Weights of a small GPT-style language model, trained from scratch on English Wikipedia.
Training: a variant of Adam for these matrices, 154M tokens, 9369 steps.
MLP neurons of a small language model. Each row is named by its layer, matrix (gate and up: input weights) and neuron, and shows model dimensions 16-143. Each number is 500 + 25 x the weight over its row's rms, rounded and kept within 0 to 999. Numbers have three digits each. A neuron's up and down rows have the sign that makes its largest values positive.
After each neuron's rows, "fires after" lists the tokens most often just before its 100 highest values on Wikipedia text that the model never trained on. A number after a token or word is its count.

L7.gate35:488480508515515496476489522517515539505522538500490462501485485487474489461462530493489471514512551487504511498505510499467490490492430533528480496480527482476497496496526508487536532536476485492491468487500541517478503450516503500510499522522444486557470556495497557522477496529497503552482494549467498476524527458492536484534489545506491518534448497502529446489536519499513490506443
L7.up35:500503510468504448463508520478497530501509505521481506512517512536480544511505459478475529552449497508463534472539481536498507505556522501496523476485520489529529514434520489481506477502535483509491477527526455507469528462468467504516533537506526479509424484531510502469496470485491496505457505479477504514491531510497515512523484527465473500478493513503515478495518478524496510546494
fires after: "L" 18, "l" 15, "sh" 10, "ou" 8, "Sh" 6, "ap" 6

L4.gate441:482519479475515572510469505502512523491524497456483498493462470473569467508490471502491512487525492520507461468507536443486527503508517497535530535468511496507494485515492493502525465500512550507482508484482491527515496481528506485520540490491484468497542492522476441518505506461484565441511506521478475499469494491476531460488526511503510550534509481529475499505513544499461498530539
L4.up441:531481503502536499527470513512455532522464493475545533497519464462518521527473474474495507471517467527555468502507534522510499475532523472495485511481505465492487502503482503488502496480502463528522533489486543484523553513516520511526486524549513506490491531519475463513524486513491501472527518533528501518460541532520532497522527505509475521519528491509525499503476490520532496481457
fires after: "sp" 23, "pe" 20, "v" 19, "pr" 6, "c" 5

L5.gate66:515513514494461518522506508477514533453491505537545506492508513466545484485513482509518532501537510530500516505490533514486408482506528482458543501495474460476489479455513528513506508548513504491480528494462474521498523491523466515527544476524511489491503530490516507514493505554494543519514484472507444459518513511521527504508502534547515543505508494494490503496521482529528509495514
L5.up66:483471475498496483485505541513519504490533497504471477490522536478521492441496471479487504484505459486530549494490489486475469465511485565553513478518495474473461496557544485483489481469511498509511551535469473456500486471500474495451482494489549532502564534458502480497501514485536491508536534509495477472503504493461513495470515534530491464533505496465538517472471480480506532486517
fires after: "des" 17, "C" 13, "c" 10, "rec" 8, "mus" 7, "dec" 7

L8.gate346:469492452462471473493471470511482495476533494523492450488500520509550475491489481485526514485472491555519524470486482462518466468487499517501508500508515503505474524508535453421458525485512474540511527496537536513474474468510522545514486527453504533463543489451505500467481489461487495494514491480523480487541517462543518493471514478498490550502505496506500499517511525509453488490473
L8.up346:506558480534505476508487476516467466478509499492527510498458496539516481516485521485463503471489498493488503554480504505512482472510506523485502534487493467496504510488423514484543517506458465508501524502510506476514507488527509505509506522537503477461499463528526444510482484530505504499468547489472511497559487498466476447543483476530474476474520499530497504505501489514427508495489
fires after: "h" 26, "H" 9, "gr" 9, "m" 7, "fr" 5, "p" 4

L5.gate500:491482467496502516480489509494473518524485484500502505496528533489507538503447502478496486530454498493460497499465540459507510471494495501491508489552503473536453568505516509514488480525479505499498492515545439520511479504510471432493495472465517531528510473465473513485530485435417532500505493504521518516478498510520531481507499508483534527522495526514499476507515495488490489487498
L5.up500:518490498466500494478482490530487533521471503507487540491524532567527502469459531501479482561512535510487519530502484483504516511544530493457483532503489505553480490441510473445463511521531533520477485510469548500478511500489482510531492475519490457513532462522538505521470483508494495503523511513500493481483467518528478492530445492519456529458474515511506482521469516512529486505478
fires after: "the " 33, "f" 11, "Sh" 8, "F" 8, "vid" 5, "A" 5

L4.gate435:529493524514520485489518482511500491510527490494510462511532505526453490513504502442523496539499497484471514454508481492491541544506495468480501531522511506563453496495472491487549487531477445516483537494526471547518512480488520498526481521536498496523529469456525466497453506542490463553501443534485504533525509496494476471508502518518528539517466468498522529491518517491508497502468
L4.up435:488474483506470482511538515508554462474502446477550469503517469498498481521546495512517491465501471473522468472485532510501499534478514499506532521478467486487524481472491497518505497479544465508491476474447457485524482518503494501510516545487507554516460519534523501501508487452494524551481516483510446490491471467487474499511498542510541536558513489501513509476518503495554496483528
fires after: "li" 29, "gr" 20, "ap" 13, "di" 10, "dec" 6, "rec" 5

L8.gate454:503513471486496506483503482511462477523486493497527532491551484490487537508465460465532466521491527469532468509493473485464515544513489502489500501483503448539499526500511523498466475558526515495482551505553483499469513464473506497466508433503521551526514454504454509497521461518455505503552498459526503518471519527519529505521476477492483499517520495509540492540498521537531482527524
L8.up454:545467511508513517500547570530534493497478511514500531502474536503510514491494486504484510514485514503516528546498502511492477515502464483483493483453472505488486557514481473500484475484510494478525480497500487471455487484466438539524491519550486536492518521474496498534458533520519512501496519543488521464500465486551520510485546509495507466520456485507507480500467500468474502488524
fires after: "bu" 16, "F" 15, "the " 10, "ep" 9, "Ch" 4

L7.gate122:487511483503505487502479489485498526524479484544483546507504539491484513506550494522514486537519493525504514524526497518472467476482548467464460498497494473524516568544491516501500478510500473498519514544524497536475458485503525541490481456510478547464500460491511513522428486515504509488460489515455521503453503508440513530526516497538489464475493489509533535548549499511476479480487
L7.up122:511512477498483452494518464493533503455525481509520536527511524539484469469505521476476470475477508487468497493504496504499519506513551486475466522546490503527513515508487485511514518519499510500543505515535515519512446483514539510473511500490465521524478474455517521510451525536485498495460484512450533504519509516469505536508529517489474528415462514456570506530512515548511501488538
fires after: "h" 20, "K" 10, "Ch" 9, "p" 8, "was " 8

L5.gate229:500445494519494536486506475468522494552488498525493488478511498495491474525498497480506499506538536474477538490505524474489470487507512488515501499500495472544530514445491506476536523511535494486496468492490459504513509465520476516471535524444471470461479536510509515534477493488488512485505517505526507488501481504491532502537478476466529500490509466499477454514537452516467516467487
L5.up229:468460517514503508439475487517498521514503499464500459483469522525539493553529524499495497536516500451532516507470468526505518499481505485473491527439505474481515519501504518540522484483506454481496479519494467438490518510496520485519490558478509483442487503493483522484502497477524477498483502470488529459472570488502520522534482492523538516524542459502482446497542491505521488487498
fires after: "cont" 21, "t" 10, "att" 6, "ot" 6, "T" 5, "p" 5

L4.gate152:514489522510486462492527501465488488532483480484567522483493474508502493541490497516484471458508480557489517499491488496509506461549524454484497527484548493514521465438534543498459531484529457500468509473496507529520485513496493499502500480527514490480456523443491502449483533496486468506506506506535496527490532510504540477539508461545509501469526506503517504451532476536478506499473
L4.up152:523495488496491507529519468501484470473511509478530504500548548493532508479458501527529485507438511493514477489462481494509554533504427491500463537512487474440521471479457501496501523479497502515481478506474473540507460490502535484551471450522496474497493490474513511544487531515472474509510498529491500568513502470485464517449478496502511527510467492518508531482478472497525511513486
fires after: "m" 16, "e" 16, "om" 13, "v" 10, "a" 9, "V" 9

L4.gate163:485482512520527509487508498543503495486502468489517527490506447475507460509514460462514509524492487520483480534443489535493507502503507513523477499490480446486510511470478503510482505497508465479511479503530507493515522491494514507464542467490551473537456522488495480489501568491485457492475508527511518495544453463495562507452531504520518524459526484506549479508536519522484516508516
L4.up163:522494470490479514527491470477506480488521497474498494508482481522477531451450476493495484521464534469559492503471505523512538510502498507448471522480511473495464502528489484469481505484502476515514469515514518498486465534541470518529495457495507543524538474463526541471491490477509564479472525530475483501510565490508549513453498479504524513509536497523497483506540484493534514509465
fires after: "f" 12, "of" 12, "m" 9, "s" 6, "an " 6, "v" 6

L5.gate458:554547494536505478458494524513519508488520483507470515506483480490530527512488472491470476519511494503487485499509500453475479448474499514498488471484495513538510510479509518501516489487490507533508525528538456497468490467531474491492484516474499537533485472475520423504499482502483528492530473476514502502454502521554482498518513501485501513506485492501475461499466526529504502537492
L5.up458:510504529484506516499451492501517538483486476497505493486528496492485512486497509494515477556508537530518474493522470498544531503470499508531452538510495501464502496499441517513496493528448557520506503493529464514479508478478450500504500471491445500461525485521520483528446479491488526489534490491501506481484476531518517529463459508512476488488503506526529493495527561482503506458492
fires after: "the " 25, "p" 13, "The " 9, "f" 8

L5.gate270:530489495487476481523478536533476524466484453520528456549518487492491539492516448516476527524519511498501484536493508518474475477476550485489515498546497526424478529504481491487523515507484536463516523500518516502467521486513494496529455472523494485539531410483508500465499503499464487502515482466487487524491514523548546503466505506483474548530481493521507486498496483507563481504486
L5.up270:487460491518494480490515487522477508452530494487511506493494533519534511493487484525526513565481505484499507503470487498495422511477454562518498504543477475534525556519514476498518475492495536485487497519534494493508436498462480509498474500498455490523479531478530516499522506469537463486522481473491501539501470496522499483471502518552521502481534493509512496533520504507476467465468
fires after: "c" 15, "rec" 15, "C" 10, "sp" 7, "ic" 4, "r" 4

L4.gate12:502548533460473513452448491511488515487505489477499479488463483455546506493484488477471510490555526516481508501482550516475488463481553507503479442481492518479482514529499496513517469522546567480523531496486503500482465489513490521499509485492528479475531507490492483485502529474553518476543483491534510478549508506518521509474487502526501527506471513511480528499501512537534479539522
L4.up12:470502512507494508520497491511502438495518544498495489497502473513516508482527470507524477533512494494508509506457472479476485461455523500533487495541514480543485508548455460496466476488513501480509509527501557505524498486480503508490466497531551513527527513507499471512471465515486534547509524485501509510501454502509501528487536501503453505497511493462503516499483456501488491476546
fires after: "c" 24, "s" 12, "Br" 11, "sp" 9, "ic" 8

L5.gate621:496485544498481465438470514530493538488497514488497448509518487493474464474505499507452452513480527501473508559482524475475512487504517507465491495494486512521464504523462502472522460498528509497494498522521491463476495465481503500507504503470527509511458548429543548503507530472532463554522485504482518532510504501527549472484493497497525544509486493501495494496470475520466494526535
L5.up621:489534556505473514492511529470529514458446529519474464512476487487502454519496498514500467458529486493505506508554475553503566511496494456507460530530502491519500501518515497481469474446504514508522472497491538470477470481503536519517504466510525495541477491499492489467498499507481513464452503530469494506540475494503482508509518527500545577506494494515470480513499491498487504525517
fires after: "c" 21, "g" 13, "J" 8, "acc" 6, "sp" 5, "C" 4

L5.gate176:514513480508503510507484514474519477540503508509508468480483478518506529528463491509503481449553485490494483525462490444461515483497545517524526542473523529509495440481503531476486519469525490522513479544509520490475507492472470460522455546498525471465473512490503503479459525458514504526481455537503499498514511440513506475520458520529488488510535510513474485490506442501491466506495
L5.up176:500505472526435478529495514510491516492525503531498457490529547474479507493491497515510442488438506512534532515536455480471490483509509537479492501491447526458501531478463474477498544477545504501463525474502543485493529514535527521530475474522535505455511473490463494471504449532492455494493509491474476504499470520480516469456477520463492508510520512495455490501456495508506485487521
fires after: "des" 16, "e" 13, "es" 12, "v" 12, "qu" 10, "fer" 6

L4.gate521:468486534518532524500544494462536517516496508487572476507473471497470480471545502519507518527482560486472516529480495501514484440484477515464499499471510474484519453469480515518501517489456473513494498510517464478511526490499504538500493498566503505478461500479485502525434523490481463503496499510491488523484465489507524450519534487517527503482474501513537498481505504564486486497466
L4.up521:493460503464507498497543465531512526472462497482498482510567477486513440502507533486466465508503522503526454463487468541517493513506532501502536539494477470514486496471467510477505504520474489496479504494458479487491537507516499512489457501496534515495502511503522451495518499519505503511522516508504511439554521440498513489480506527499507517489530515565495490527556522474567480492504
fires after: "M" 35, "m" 23, "comm" 9, "b" 6, "ap" 6, "om" 5

L7.gate581:513460544495497486427453496435459512456510472517503502480493472495526496489474494515520517523466501539484529491503515472475490468494506518532534519500521473548465536498500493464539490494510480499507535491498482525480494496496467518520576518469506535522515518514480484495478491466498523520497473530523470532523499476545494473512475467456479517488471506499533498442488470537462490523523
L7.up581:494470543516494439496507519492489485484489501481526480517494533527501549518543499473443480502562508473499477477472527486496477518486481471456500519476488561540521470498516496484513493526513457446518516526452467479532507469492512550510521509484477513473488501499474511540500516447483479488464550463489494497499463496520475494508507500486547483480495479495492497516464516493500478490544
fires after: "cont" 13, "ch" 11, "p" 10, "gr" 9, "St" 8

L4.gate111:531504477505506527497433534496505514524501485467506459498548526521467432519555503468485497517478467488456506480491534498486506509516520497478431498501494469476471496481485478496498525487515447504498513501549505497522503498503496518474496511530465505535477502469497506494532553563473482497526496505515519521503538507464493489519491458509500504525492491540505462504503503497509495510460
L4.up111:520489501485488521481485521500475515492518433521484500496501526466444501559534490539512480504482495498505507474511514517512466494512507461475498491508501541485493498476519529489477530492494471483508464451503496519492508502507481496501528481523443491498500528526498537472507509494444483508448496514486483507472452467498487495496525503462531490491562533529465457504541492473482482503501
fires after: "il" 21, "in" 13, "li" 10, "dec" 8, "L" 7, "In" 6

L2.gate321:492466528511534521491511531526480508517489498526508465515500509493501508483481492516496565479484519483468467528495536502497494509513480485507495477502493528531499557501501480516586506459526483519438497496485474489481513468516559484494488484579466479489513498530499523507547485486489533492526532478498500479560507482503498485518540479522498539498479495507476482505557487531452491518496
L2.up321:516482466502496529481463517460486505530464517476468491494493523529514439498481469509517520443476476467508533483494503498519520434499481501533504472499501445507477513472516528466489472463506507538523454485540492483512498528480491503498456518481499508480452555497498457477501553472516514515464536494535507479498467505456537508500492522476496509523510502458476495489492451489476491515499
fires after: "is " 19, "to " 18, "has " 8, "with " 8, "had " 7, "ity" 5

L4.gate77:499530491488499496497516489469467507519484499488531560492457500477537553520505513496486512470480506542507536481532534477465512505473512490460470521481508497526477502523550520491445470507452521503514445497511509514490492490522515511517505470477458514469492448536444539490504493503502531458476512485523473522530515502544534527506535480518528521484530505517487494517510488551475524530513
L4.up77:517519519507518480524547518523505487528486499507502523499473487474528481504505513531507476539478530507492460467495522501509545485508481437479462508508502509489509516536517498509499521475522488495478460510464488511494505494499529501546488493489485529517519521506486571464486523443478507448475534497538503536537525475491523470485512507538553488520480487507563477499462498536520517505497
fires after: "F" 26, "pe" 20, "v" 8, "R" 7, "B" 4, "e" 4